config = dict(
    n_layer=11,
    d_model=192,
    n_head=6,
    n_kv_head=6,
    head_dim=64,
    d_mlp=768,
    vocab_size=8192,
    activation='squared_relu',
    norm='rmsnorm',
    norm_place='out',
    norm_eps=1e-05,
    positions='rope',
    rope_base=10000.0,
    rope_fraction=1.0,
    qk_norm=True,
    attn_scale=0.125,
    bias='all',
    tie_embeddings=True,
    parallel_block=False,
    init='uniform',
    init_std_qkv=0.0503,
    init_std_o=0.00758,
    init_std_up=0.0503,
    init_std_down=0.00536,
    init_out_by_depth=True,
    optimizer='adamw',
    lr=0.00338,
    lr_mult_qkv=0.7,
    lr_mult_o=0.762,
    beta1=0.9,
    beta2=0.95,
    lr_head=0.00559,
    warmup_steps=279,
    schedule='wsd',
    decay_fraction=0.894,
    decay_shape='linear',
    final_lr_fraction=0.0,
    batch_tokens=16384,
    seq_len=512,
    doc_mask=True,
    train_tokens=132500000,
    steps=8088,
    dataset='wikipedia_en',
)
MLP neurons of a small language model. Each row is named by its layer, matrix (down: output weights) and neuron, and shows model dimensions 0-191. Each number is 128 + 32 x the weight over its row's rms, rounded and kept within 0 to 255. Numbers have three digits each.
Before each neuron's rows, "raises" lists the tokens whose logits its output raises most directly, leaving later layers aside.

raises: "ise", "is", "o", "ize", "iz"
L4.down320:110169135129098154101150147126097106118127124126111101111183146133151088025109083097101098135147093111147105113143056120079145126129121121100120176128085120156067133161087157106131057087153213147176087160158147144094135102099112132183092126179110138159143144136122172119200109163115132103154111114160122188127128139117117196141200102090141086140204154140084118128131178109159066142092139177148158133098123160161057134109112145058135152150104172122126131159107182129100134170121183086110157085116171159084151112131111088175130141145168085136144124169130127158118164181090128181

raises: "===", "====", "==", " ===", "op"
L7.down360:154115092172173128121157135130125133119124112134117127163004098067115113069193133120126098116077147127121139116165161144111120148144134129145129139179059175166077091124163112098077092114162061098157202150163071156141137144117185119116158092172134097173145097054081131158096131126130177114110183197068132110078151132139107119119074161122165092116094118158121151124137107098149112134132157099129130091115142113082101163136172129126111222101128121097146134080092146148111114140175169115135101119158167162125127113123134132099115128071104110156087082111129135147124210142107054157

raises: "\n", ";", " |", " (", ","
L8.down328:142098100075115180169108174118152118132126125148171137137122167151108142115155145179170093163118090109098205165188149144123121099127065180104095060117154125137104109131084115130133178162167085148111072083112148152140144156134171084128099145148134216152156165109133140135151105065129179114147130063167143191126092164102085168164183115163099084184106135073070137139148170164118127093123147144157157137074075150132119138069101152124194104093190084122150119098136151127155133144103195102138074137128090107162148134145118112115171083156131133166164149131109112130175125122055111103

raises: " /", "0", "1", "4", "8"
L8.down83:158163135107079089079116123161058144144070176129104163080094129125128141131153078115157111140172132116145144145131101070138150173116105191113084117091135119168101097093139105147135089121149149171091122103102108164074132138087115080087088172136120179183142175132152106139146131081210140087162176125137137192106160083143131141075155120126107169163185178096104099193126120135122102165079156139139169071117107097103134078095136067157136195159122097087128138104089101159120113134155114106135149151098116093078204155089130121146183083098137187123120189146089100167169140098129129136

raises: ";", " of", " |", " ", ","
L2.down137:107151162134086130165125178144168159074103109140118128124102162090151132089129102181137106126127053123201158184169145092147120154089133119141098178131139146172162187145144111124182116085159066176170116125172080121119124116102140108176090140121187115166100127054177105063127137095113161103148096068124125122121124137141113130125116110103124068100108129142138128139124174117092147156096144140143174154095107124156126134164117091108112115165205125118141195102038126192153151107164177120076090099059089077070107182095093118115120125169126132074118127062107098131130106139120074112

raises: " the", " its", " these", " them", " any"
L7.down242:161105192112090152156120139099170153113121188117120163095109176092089106125131095109112096176137189063131166112092151148084184159106142097093112137110152056126084070124116140117046093178067144139133149115164160157150203146116134096183160146159154172158165074126160114082125152166137162191151179147116110096187144157140155158186102145146167170103107127126146157114108112097121161148133105138132100214149135112101101094086096119140125087163110143150125113169127112087127098137167150122132195180098177180147153137179132116117098086170133123149139098142145079114140137130075073161

raises: "–", ".", "-", " to", "/"
L4.down25:117144107049087162142155119115124163129140132162108152128101101080122086122125030128113118107105143127115146162095125086109201080117150097131125081092133112109115153105052139113068134116156163141216138114063114116110105117121161115196133130115132126121162142086110180080100100111151142118154136102151086101095096077159127158126173133114194114096119150164090114162094185180129131126116099060175097121128125138128113195104114084109101143115127120119119117111101119179146080158097167086115119103060115154156072113153057103129154118105117120121174098114114135111164121135068134005

raises: "'", "’", "r", "shi", "cular"
L4.down75:129154119133118206150164133157112162101077135121134171113127158094171135113086125086113109135125187171161046144171131103163083103137107117111126115149090157154161134116106160064066148087090148146160128159174175113174127171105184136102146167109166153139084117100068137126152048106117159097133178171127163145156118106106105192146141119146119125119160110115165099140162112142166143161148117085104072159077123111124090044123126084140154176106147072115184116129143154158119090165158112097139135171171135159203167145173097084086164117115162161193105107129128098124083143144141055145

raises: ";", "\n", ",", " ", "."
L8.down390:155074109094105148198084147148163185134185203122102118120042171171164155080093125147171094114139093179166122132199155078137136127156102097103104114136110116162105159122114101115105114079128107122122120126092069135084169170096079135150131141089137159119101069077141128046158119088147114125133160175145103136123133083116084111130148148131093111127194119127099177119137144155148135156156120106133113206114117100097092110095191119145153127106172156068125117106047132150118153117091154136147167175130119150052167106110155097090151118133130089165180127136111132184108143084095160078

raises: ";", " |", " ", " (", " of"
L2.down424:065161149100089145198114176099165135108139137124103112137118171093117127077129128165144095170111058137183165131175102114142113130154125139112114156123166133154187164167125088106147139101145123114233076117132057120127118137102085131130143140149196114179086102081129090099131112126110186075071113103110120195121109142103148146103139136096139086120165107104157168164112137113060147123113187113121155192070123150141082122150112057141103124134185144090161147114080135166157157109161144103112123066061082117070133208104122134157122174163121150079109137104140121154119115121157096097

raises: "b", "ter", "leg", "pr", "ten"
L7.down592:163144152060204106107144111119114095062108131091183090082210207084117100092118136132101148108126138201137148161112086169175132163103157183139126113140174113104112106163136207126128140118139148149112129130050101130112153100114111106126074148156153109094098125118165146085182097092082079132122085078116098080138163133114135122133102136160135113147045157141171110139158152114103136148162138105096129160111151102172168178127126100166110164128109119132151129150135146202100108079106107066152098110108127100162152113121151093188134102094078113123179183136139151087126141136168063073

raises: " ", "\n", " (", ",", " and"
L4.down76:109136112156135182092104097136242047156167149186159141150013127084127102119160104194159124122142087129166149190136090139146135134067145151124112108119160138155104141125138098092158130117162155179113094138126124115107102093186132101126077118059112093118126125108126164094163121099114127105137132122144126064150098087110163136136145138116093149107120130099087119111126117096089143201072194114152092082127145132152089131130071122150141145104153135106126155150100128128091160093005096121103133142050158139116102096132083129090133113122129160138165119135089161172116106194130112125

raises: " its", " their", " these", " another", " any"
L8.down481:099175137115155185169096113144197081137185117134116168164097149092166048172130091135135116183139165172122171132099162138115133133158132121163122158169123127129155128137108108138100148095138137152109171139078166130129144115152172143099151122120115157090105137169142161150163144139152090197115118212123179128178091152122127105177127144101139097118108162145106183115094076126092156143116096199152096149154106116167169120160093180096133127137167191117166187057117128119136094121157079160161140066139174167158167191119175136159112068091124147195150086125133166094128146145150093200

raises: " –", " |", "\n", ":", " "
L8.down181:141116122088095141138078137088127199107125160162101098085164135153195165127117160150147129128110074111134151104151128152128143099092071121098096077193153150138058138146149080137080128137144098110168154048082147160149108162104100144112129121093178089104106091123058138100103110158142175090170122095126148149123119121108074186118158160078132040130116110094164117097180174141110124163107136150148158104070078157136133133064113172103119113162171142039106181162138102129145113140125138133114154137131074123123131118123074079158174095120123121123152164095163160113148099071141154041

raises: " ", ",", ".", "-", "5"
L7.down245:077133181129137115145145108104143135072184104096116137089029181101107165139107117169149125098163145131153164142103079085133161138035075151136111094176131121138162092083134135159094136120180167140164122118112120149212152133106124086194127170114183134111077143088067117141142193100152174097146117107137096150141151149113117146073206156083131064134096104128077151167134163101093129104072131135086098136081111155140139143128153100110141183184130123101134130104126146087100134113143098117178114142109164159108135139163089085090165092113085168149163172176116104185091115118104128115

raises: " |", "-", "e", " ", "0"
L7.down198:068155113135115121165165155100117164116125137135114172137049130101124139106144156122124120144165143134152073151159098087113159109072128105117082163196149160095124156104120075135055141112175135112182120172097169133078163132120112084181167160107163118102079141087087088152156167083149131118148112125137138157139153153159129084119140093118110112148188103201162134122194177149083117112104210125167130187113119203173106161116141107121097186176128126100185215137085132134133085146182146143146172119119096180115087147186088138103143128174074134113142103159121121146098116149119083125

raises: ";", "\n", " (", ".", " "
L4.down297:094137134078120151136045134092156201148083168182095106163156097140176129128089130174165124162144084198138161173160104097147172132143129157088118123223229157152104126159162073141085129091161124135156117118100151166130072148090158066155085115111139129113064124086118112081124103113152119148130115091163108142105171130119138173126108143103127143138178156123136125114117147094082165131154148167191119143117114159121141135109102134158147117127190089123187135122110126149118165123058146110124104095083131125105076130140064135105159135132158136137125121181111141178123113246161147098

raises: "0", "3", "5", "4", "1"
L2.down102:117147181119127069075148103127088171098155121132112126056095124149091092092135108138170124136124154131148169156156093057149129094160121154096077119062160134155138040123135112136143116164124112148105139112101137193092146143112115107152101157111139125118114195141174152148094182131184128114140153127158166085124192103161149084098086106118104136166140138111112112125162132184088123113121113103132130128120124100139178121096128130109199174120073048117124104100186148114102099134199195093226127171076153159096125091160148075163140082101094186080119147136104095157169113096107119114

raises: ";", "\n", ",", "s", ")"
L4.down397:112133122107156124143117131136109138118108091117202121140147147112120161081136090126122083101159114131187186164162166076124139119128079112130103117148173136117137129154169102159125113118157164125099118149109151178065070169089107105176071119189206193132093134083136114123099120170134158154122140120179053147075133087127094127132137116140135142139162147155111099154155172161028138131128179126139131119079083112125105101100118169119199107130184098102128079142128167124117113058061123134141142138047118131174077066147131124117136150152099158055120182129125137170142099211116148109

raises: ",", ";", " |", ".", "a"
L8.down668:094155112101163145138126131147129150091103159172127166121124155115158084103172124162145127125076100111157133157169153105156159093084080131074137161134107052113175096195160151149110167133160122160151141121095161107111060129032150109144098156213163171155087165094124080076162162145196172125065105110146128152121151107183138105094140169107102117153107139192164205165127151153095132052137133147141127121122116189121124130125107095142112124121140103028177083137136126149155129123100111084120152116076126134084124118102092079112157109122070135124149174151151110160129147138082129179

raises: "less", "ous", "y", "ful", "um"
L7.down379:131142129140106111145135140078112097078107178085087116102171102198110093140142134182106121099134143147110135179131187113105087156098184138085104173152093137142142107113112139141210149138121112115146112096046108146061157117075097090095163155119217133143122143112139143090147050158141104111162120120148126126107062097098130163153202108083143104157090122076094121158165151145083146177136131124138173169165124094145117138145177100112120136149104111165177115139136089121150153097089092143107139106147140087078102134139170165093096190177122139123126179167084131047122144100186099069

raises: "tain", "uction", "ist", "ity", "am"
L2.down296:075181161141101131096138122112090115191100131060161079144118081141119149186101153128089158109080104151126136078130137124105115142085101065067141156151202124108143033169166123146138142117133132143103116165101125188179107133067136091142131160082077185144086112139125163108153158092095124108067098120092130098076152143098094161131117163123170132096089103136123161158108139167145144106164140143160133155165141150189164150143111149145168166161108130137129115088178189157143098089111091130110135166039188180084166127163134114108133154194133147164139090104090102116154142139176155109

raises: "ize", "izing", "ising", "iz", "ach"
L2.down56:114205132125153129150129136073116116120114046195189087169131136068130080126140156128089110156131150170143054082140109169083182121179095106107108109132174111102104150151134154142128155098134100129214172137095085125090161163110146085194136121173115088155145140149129102141139148134097179127134128138112131162191145145114086111099137063138119115118148153179100146167136179136155096083107085071124118158124114125106125106142047127168158122175172101156153092150166179068184142149124146115125137130111119103142120117133098131164150087106150158118145091048162097215154110090109089131

raises: ";", " ", ",", " |", " of"
L2.down22:098159154120066144158120176148178152102135147154122120106136171083137143069125116177135104134166062116189169193184119099139116169099132114138109156158140151181170175148148106126170109082151057164175111118160070124121145124091143124180090130172178122140095114046147083070128133077108168109138101070124130111120126135171108133111129122103129086113122126143165157144132170091093155154105166151121154169120101123126126132140121078123109112152189141126144215100045140160155145119155190120107094066081083065085120179102104113097120130203114127089122112086121086133130116151135090098

raises: "y", "ies", "i", "ling", "s"
L2.down188:113136122180165148158112104131103154106173180153134096157154150090168110046105089145129097144189106139155143164120101105085134186047180115087125147088143055057156154152097132092124133124121127210114143118131081120127183069110109117129078164115123120170108092132178132107184147077153111116076105166100106129105105131159131143142087128130071149103119080156120165141133113089100177084182149074105201114133167145150159124134093083093146111149118139161089136169151158098126139120069179119126160062059132101148151128153172114147139062178148138103075152110113124094140144148134133159

raises: "ated", "ate", "ating", "at", "ates"
L7.down71:101191134147154154148050077146112188075135121136160091117173180126090133176137147136131187135129137144114108065190170156148128098160155130046120117181177185125133161129165160142074138114143152118131164087075158096106141114103169170171125143080165130158151127129095121139178125148126127140125151151145087108132140151059088189084157145085160078088122107139155155121085162139086117144093132118151164149127098100134178152086119113102173197126165143131143054094072134126131101094108156144087107041133126136086136172132104151102187136112102105104118111083146098129085102131077071133

raises: ";", " |", " of", ")", "-"
L2.down273:122166173107064127161148158164145127105145142152136134104162163071133154047151090134133126146157068123194150161163120098124089154125126098120115162145137149170167194161146138124173110091150078163199122095192093125136151135124133131182094120139151117154121134079142052100127139076122168107101113079115131125145147141149118129100131107093130087107137123135142162138129155106075159138105161124141154174116099128125107114154129090110111122173179122125130240083024146187145118115153164098085108071081066091090109175102135108132146156198134154060126126074105095158109116147139092108

raises: "s", "y", "st", "int", "ens"
L8.down330:142137155154166109122145145167113108161110128116138090142165086127146155125149147099126105097156100111098170125157063181070138168051162187154123131132147110116187087122130117119145106097146170153141109122107056171113101102062015187118107175122117177148120132176058140126126139169096068141112143115143095139111101108117091148104132105124165149144109153189174124128130090110056184148111160109132170114146154148174149168128091100088156169148096097134096119155142068133154123115159155123172150183096119133114107150043165144120131063118174167088119083168151159120113165064160143115

raises: " ", ",", ".", "0", " |"
L7.down743:115093148088126142154107167102122166116182172154121146139000146123162097077118128122153122143108164141175105149209177035138169123066112087131147087144186124134160178137154083116076096114187154124173107154112140164079144143109103086187130174137129152120112153112096197109155185076147151132140130139129109103145143137139132154137080144132102126135125171119124126105185175129107106115109156109137138170087147129132132172125111086116119146160148112108164125083089146136091121087151127118166170145115141136119136150157088122056155142131014128177156138192175135156123103133095122122

raises: "\n", " Succeed", " Preced", " ", " —"
L2.down594:071098119099091155123095127137160143115138147229121117179096149137138106137096171121103151098148129139092115108133100176163149074115154125109111145149169098129139139115169110092135167137154134197110148144064147104131154191169162124169126075119154130102110099112168184123187087169103087062175132169167143126150182114127123149129162167146126099080169124112158164109116145137102138132111142101139110151128164065099095204070100084115171109085146118076147101081136127106148152144002119128169110097058140162133124114181120117147174129181148159130170110111159088138114105095082146093

raises: "ly", "cc", "ally", "uc", "ized"
L4.down570:092194153182087106185168083108130149147095075107222100127161143126153135058142141107115094113159240107066131085127127136081095099155137119105149152123080101080108101137065117179120112124090143136139125144125109085135132075083116121125178112136103136122151042143080114141146156129183148092152100163078105096142104095178133144097169116103172138112168132140140127125078113107137165075071119176108109170115155136174140127056165102063113152091158092126107116094106122160096178093075097143114187097105152139133146119122106125107103157115128141168146141087111105134106158152183121138

raises: ",", " (", ".", ";", " and"
L8.down16:084075129105082205106122150123208072068133121200091117112101135125127176105105139118156082134124115148168170142193129087167104104084143121101089103174108100116156107128089122107107073117131113133206121144096137142143107136105134145126166164077081201166115158094143128129117194118084093120150092162178079152080108080137136136095181159158104049151148133134136128125114129176119149129098146118126130086097103176127135120149149123131133092117156138087118117154112110152170123150081196060166109182133100160106140160123162106068076128175071109118143101185080115172127101152106114084

raises: ".", "/", "'", ",", "’"
L8.down43:135131128082083155150093143114145150098109158140151170131132071139143066151132109157162128135166157136129102134081135113166222138093131164124178054132135145115116081121021163098085143175132076138151142157116098161097143183067131088161111103130141141104127188097161151164083119095140149088137131124186150131130161129137076168120123078135162103095151147112128159130148158126137156133078124131086150188125089217118167116206132139095114195116100179122132141091078118160207138145155124160171132090092131124145134124117183077132118139125116133119097083123098102143150172209115111092

raises: "\n", ",", " and", " include", "|"
L7.down141:140112098095165145120162185157118140065135175185161137099166126162151139115160176134126154139181134153177147120124097112145119123088062194104083111162200091139166163174177112133131103158169105154127113125127157126163142129124112102135119092102171164174139191094116171091159102128094109088159148120174153129146073129112112150123128120175106098150127166105112102152109165128097155092074152145089112165107108138139049187075200108118103104122185110099081135112119174106149142117085101179104163190117128174163130159184114137118104141156183185093164177077084118122145088160058131126

raises: "ct", "ated", "ating", "ctor", "art"
L7.down270:061210132139134096207137064106121166153131135129148127120155135077114154143150100107118150129165108158123162119128187139098224126133122141114125196160106144134088130147082161131058076159122183115103162094103097102158123122082109081043105087167150098156082170120097166143131139072114067073118139111103088140109075172173151106079142118088106105111175135090152127110104150105103136154100097035135118167130164117143125153116092123099145130112100128121149119117173165071098096098076105131159110148095125117105180123135117153067104157132088134140152095080094106132138150159112065110

raises: "ed", "ated", "tive", "es", "ose"
L8.down70:149119140090164081113102053110116119117139152108217154111169170121135095149191080139148121112118165100159120105149136170100161141137220128135145093083141099127147159158161116127152146109132166135177142142104183131153122113100108153120149121079192163159163122094168101147154099116105126130168119128210103076146118078084058101130103111136170105131119151151088109143114148114054086105160120116151152147115117130115065109123120165082183089114152103128138137167086077169107152132060144166142153143094192103108129150187134102235125092103134134126065190113123156156155128078110105138

raises: "7", "8", "6", "4", "1"
L7.down319:157133116064156134107149179117103146088209174130123113109029075070112105092150142088145147140158109097190140184149072089150128087111114161093173214143146136117152096152155077138076120130136130121121166132129188143132110160120166111102153158138110147152138156103111112124111162130149171143169149106200094113114129152108122127107113119115122069165124128128082126119131099113064142169125135143099161082108148133140169090180149086144091205145120083112107074131123116079146176118164129106147115104116166134110143118164180094084098134131106159105177170220121157107145058200098125139

raises: "-", "\n", " |", " ", "S"
L8.down706:062179124125161130173180116165112107133154136142176195147044126099149155159125118120087138181113142162163155113084137132129128120099065159087068069161123121175133124137121104152146085095095066079134145117127070160131129156119039133125133119115175098148100118068153139119142144094132073119122185152125112145070136121098145171135144154112148093135128161116126122145108134062125143065071160143121136189128151168094171156098165101060156181099134143090129107133145152102152143090141153120111136236147163175084119205131133176157121073152158117157139146148114108144158158157109139100

raises: "1", ".", "0", "2", "7"
L2.down427:133145186142095117096126106098086150090148097147017131078099139160127139099130098159114079103162109140116118173114123055132202184081146135157111138091108131215094078111101129148115221165104129131147140144144092169101150102110110103150119178137152146117126137144098150101103157114206101069103137135142133137127182118138111135049106132150141111131091112076150082141211173136167118134142137084126112096125075143169105144118155107136113163130106088175056142130152109165159091117145115079137146125119142179142144134097105085061123092086117138075126164130110103198110077123096109110

raises: "y", "i", "ies", "ling", "ie"
L2.down733:094128104096199118156159176148083144145181194160160090108137122126162061117139117116119109161115090127106098140101152102111158138105176147078145131081148090083143152132079104114121127146121132136113099136166087162135142126076117106172113152104110134143158100128164114096186099045171081112138129134118117126127107132098205164150115046119134167093134085142084100146142116115111230103198173125125188139159134163133163093154079142115128148143118149138193112170155155128104143153169149110178125105010143110204124116141151094178127074150132154117115134132100106138128137119109142202

raises: "\n", " ", ":", " (", " Games"
L7.down39:114104066142072138191180175151172142163114173162152155148107109134155151119171130117119155157132065131126134149085154132155139115081053179168134093186126206168153098142144101125160142130177131116111111099181148106086089094109099137156115129110162169167133127123119166116189109190158090111160089130144190145132108093106181160167122145122125094136142131106107130058091171120107134117075145110157188119050170188185126117089154092104110128108166157153125171094115123101160108109054169190159119157169107160131045155158150141157105078150138116147111133072138142128141121106154125128

raises: "===", "==", "====", "A", "C"
L7.down342:156122117215144111146159123137088074140109111133123158138012087087142094150145096117138089147079130128157128093159132146119155128178132172151147086102061176135095092124158149170125075120151084093141157137147073132143129137117147137089168111174110102173150125071122162152122161120129149129147145214083132090086092110132110130130039121143148125149098146122075195129099112102125122113129138109153128065096113135065108089157199133088101212131111123090128096087147157114118112142213130126120138113174168208139153130117177125106118149131111147111087167125128169134149192116156131160

raises: "a", "i", " of", "ate", "ian"
L4.down479:119101135065107157093139115131094092054146169143162131096151117117115149059123120122126146118200115090143119110222202095121093152112168140113113192099100188133161100145098107158103102152132164160138108123119140084144130170106173133101177134209163102161118215082108130095135106169149188146100155132120129191094077117128116129138110168071174125132116164135170145144116152148150154059119149113119169031127118142179088124127094135132091123117110125093088106103104150094155079127134104120150105141093132102078056121100152139154174126122085151179117133141153120156187091168163138116

raises: "ist", "ists", "ious", "ity", "istic"
L8.down78:170166149167104098157118121110059110128094122158167117159164159118106141194134105150140131169136120137065114124173098129086154209107129154096163141161185174130116146116111149114198106115118112097061169179071152133155096119147118104096145155117130103141107150096131110106098096113136127108100111195123088160139140079122151132090075149130121092110132114113060165151118126167079133118109163140145159168168155178134132173101104081130157115162097124140145132140106130135083079094146148097111152155110132143105143128180105093060131140128096140153117099067119098185140170004081237103

raises: "0", "5", "1", "4", "6"
L7.down196:109147120103082132115143114084114157104192173106123158104047145146111064124088157083172109148137190129124129153136097038139166121073096088134131120095143123114171118117126081122107078110132125104121082139084115177131137126128103077142123196097122120114096173129069124083108180056189129108128146123134132130131139115153135182128163140093141128162104158110092085155165153138113098096099137170142114159093103112095161173130135102146145154167086133125166128118096152099059114108157134078130119190137098135153144142167135137008129103157029138135162166192137083077153109094115128132

raises: "s", "z", " ", " and", ","
L8.down512:058119134103131130118171157173153121121145162123122075075108184103121139040073173158111126092141093126148148136102127088151082141066118090086106119119086105130161147174141126050074083148163166154113120103099107061122148120139123105147073130107132219095065121057130071109120126117120106162110095126165093151095123114125095113105169132082125096163163140186156073121109106085133129090104150154093134100054142177136098140106103140074100147133078145086131134172109084099071152152107143166150113160057149091132089123138121131108149058144126161125159135102092111134149088174155136100

raises: ",", ";", ".", " |", " ("
L8.down749:131134108125069127169138130104148132071196126158143110162097128218147189050075113135166080146145129154150177125170158080166107101145093114077124052127094082160105115131096107093094114124124154128158131117065060103073136136099126179146133160094099183168099127083142117091122170117100117108174162138126096080139124098123090122099154132091091109145081164111096182170098129140110128092168142112132131173125091144129128132157209090110144122133149144086129148114059148128122141142125165101124158137129117142096131121109136133088089115161148072144085156197155132123113134192075088033

raises: " ", "pen", ".", ",", " to"
L8.down228:135121130123081133126093051103153115140137163154153158116113159104093124099104122185100114090195161106123149125070147152098220171092082116127129085116164155120161120112148084092098092138140178095135124123096146115113132086190106121170137113133161133119089115106085157169184173139137114085122106149127078083113148120125116138109161159157157045127152119110158162083141210154151105175105159114103117173124151128144102120110036110082168167116135109117142125102123152140124142147080085114119134134096178115138122136132038076097153069111100096085175133146122105212061072132073118142

raises: "3", "2", "1", "5", "4"
L8.down529:096133146111132116135100142130040117090140135115124153176014096123137155164085123108165096170160185132145185154131074095141138099136111174116081114111117120165094079124114142133089100153071135133154089087131145166130098155093085121127041216157141104113114161114117110184106109056174198087093181175165091153160147081150132112143078097101132067125156141119132157181182164161142156096141122152164084119131105116120124157143111103139153194154082090094106136106070130146149113122141114084151154125113128150096156122154154097143118139115143163104111123147062084161140076131124086132

raises: "ers", "ed", "ing", "uff", "es"
L7.down124:113128122092189111174068104151153104149115158225143157126121113188119081160129132151143109110140140161143113119113087106118123137168150156068057070130181138138137122171113098142115154127111156084132168160140128191143160092157117101228153116099122162152117152149144110105107152107102159155174131128155093105101123077163148093076156109142149053112114152216080142159142129173112122133145148117126144158061092133068147104120134157134119131179143118100107237125094057148110129116136192120123122122151140157173100106175135076100141139154078136167098110179103158165126126147138136074

raises: "2", "1", " ", "7", "3"
L8.down439:117142140104168088181162116101086127127247146111151175113041157099136098150169135142116116170148088101114127082069037113149183135083108149183128081127160102153131132115144134170122163116174160135140102107104122137125080123105096072145131167137135121110088131127145125184123133111166129122124140165136096134102135105080132149126100135129148081190055112136091148126132141133077167126118194129111157177067138149148138129117176096062107190146128103085094127075099147145127135114169117120114193114103179185122121144144091123103197100121119138151109187103116085189172143148070131115

raises: ";", ".", " |", "ing", "ed"
L2.down382:140131124103124123165077105163180153070137142118153142108105146067149169105143088152123055133115117157191166183190105156147131161119123153120080136109203100190106166148176147133136069067118096172208111085151078106142123119120144109183143117165156138139073134063137104094123112087084159110140141046143119157113116170138069135121131090108130083098104153123119140205105176111087151154136176094151154178086073122180106115099153144115124122143192145136127208085091144151151148112098166132109126118115113118094131174102096105130089141139064104090113110115135128147120115129184092107

raises: "\n", " Succeed", " ", " —", " Preced"
L2.down622:079102113113102160136087121162170142110138176212109138164091150126127115158091176117123141119151120136097105133127085187158157079110146119106132158127181086132142125129154114095134158131136144170101134135077143092129169200203160123165119085118147126109111100141155191111184080169101088073170134164154131114156184113127129146143146168172134101095179127125158158109117142129117132141110146115131130162134167064080126202059092089116170118085154111088139107080132130109126163142000121151172124102069140155134131115169122119161179136185146164136162110111141107118119115111102163084

raises: "'", "’", ";", " to", "/"
L4.down22:076130077101134176131180161207135190126115190214126119153107088138116085096139123120153104160122071074126148147091157083125177086128102144152103142107148133129099105116119164135141096076145197150123156181159155138073172156056146171168117127146165181104112189124100092137151121127139107121181100063155151181079092101167079124138143125139175130105172207129122144124157169172169143135133121095145102152152140153163085089157075106177101148099144140153143160140080093142152097193115162133134101085081128094162103101122150106133120128118094129066098153154137101185144117111131104132

raises: ",", " (", "\n", " and", " in"
L8.down99:095120145173088148157174167110148139093153165149202158089050119159129148114145096127156149111117176118117122206177109080166134131102082148127069132129174134155128152156096073152105193094165115196163175144133151141135089121143180116147131182159136173159120158081120173089153162119160141121127097117167134128136135079149116162095149130172055095148136132096051144091159213155083157137105160130117176121124098173150042122136176093106097107139174159120170143071144122113122132140064106155129128146086121117075096142097143098087122154174119144090141098145118159167154165149103134107

raises: "'", "’", "one", "ous", "avi"
L8.down262:108165141169155076142165130140111111162117117124155156185173117070134151052140137145082162091170162166163176128123118125110127097133241152155164122139103144179136100087130122100107140126117133101113145175142135122134117157174144091107099117145122090218112205073079096172130088109124160077169167084159146119164067086164098094124116096129113083184170139153159039120108179117130142126113096092132139175134116149134101130121138113167162147117151097081136091107116155218098088125113114101117119137144092076125142141173149136087131128075081180102146154163091130150109118161163091117

raises: "0", " ", "5", "1", "9"
L7.down627:133180152072164128149160101142132123146168143104150137109012161083115133114156177116104146148187177104099115133099115118112157166083095107109147132156164164165172104097153093150069102134118146164123116103158143096140115102135060115167120113163143092113133148134083054188126153113169143091096190155135124119115167139170114142098163102120137070111128157111107151117184178117103054103147130111084164190161104119162154191101129110106162175196091067102144155138125187147138142117184159182142149148117103143136136158152131143088126129127009151151108141121088119123121140156094110156

raises: "1", "2", "0", "3", "s"
L2.down669:101116104116161162099154129137096121102154174141109125175109125128139090111150066150112103147194114137155172179130118113133166137117125187109139147094116118194141090084179141116135102113172140146166125129150140150091059124158145105129153157147105178135103157128193115113100194114154145036141145110155117144112165092159156127102131102124164165178096136091106079128157113136110150126126213107148200062090119111137113116109124044144155200146080110137121140143142152167166095133128103107159130139010155161153122149114141079107099159107055180053112125118100110151136083094105098105

raises: " |", "7", "8", "1", "6"
L8.down237:110144148096088118179155129160133135125193183128145161051097166103138107123176100136129133143142151140122110131222109094132157109122112125127106136090203126121174154182140119140078141142107150150140094123064132165113133089096130089131138175148147146125119168110100098143176137083183157152134140155156090130172134125118144143117088202075068091140122140112103152130160153125121135179090178136122134201114142119106186183108148067068143169162141065089156124099093122119079118077179151090162158149182152144137158142166144127016163125178071128121184146120123136133113106141088106133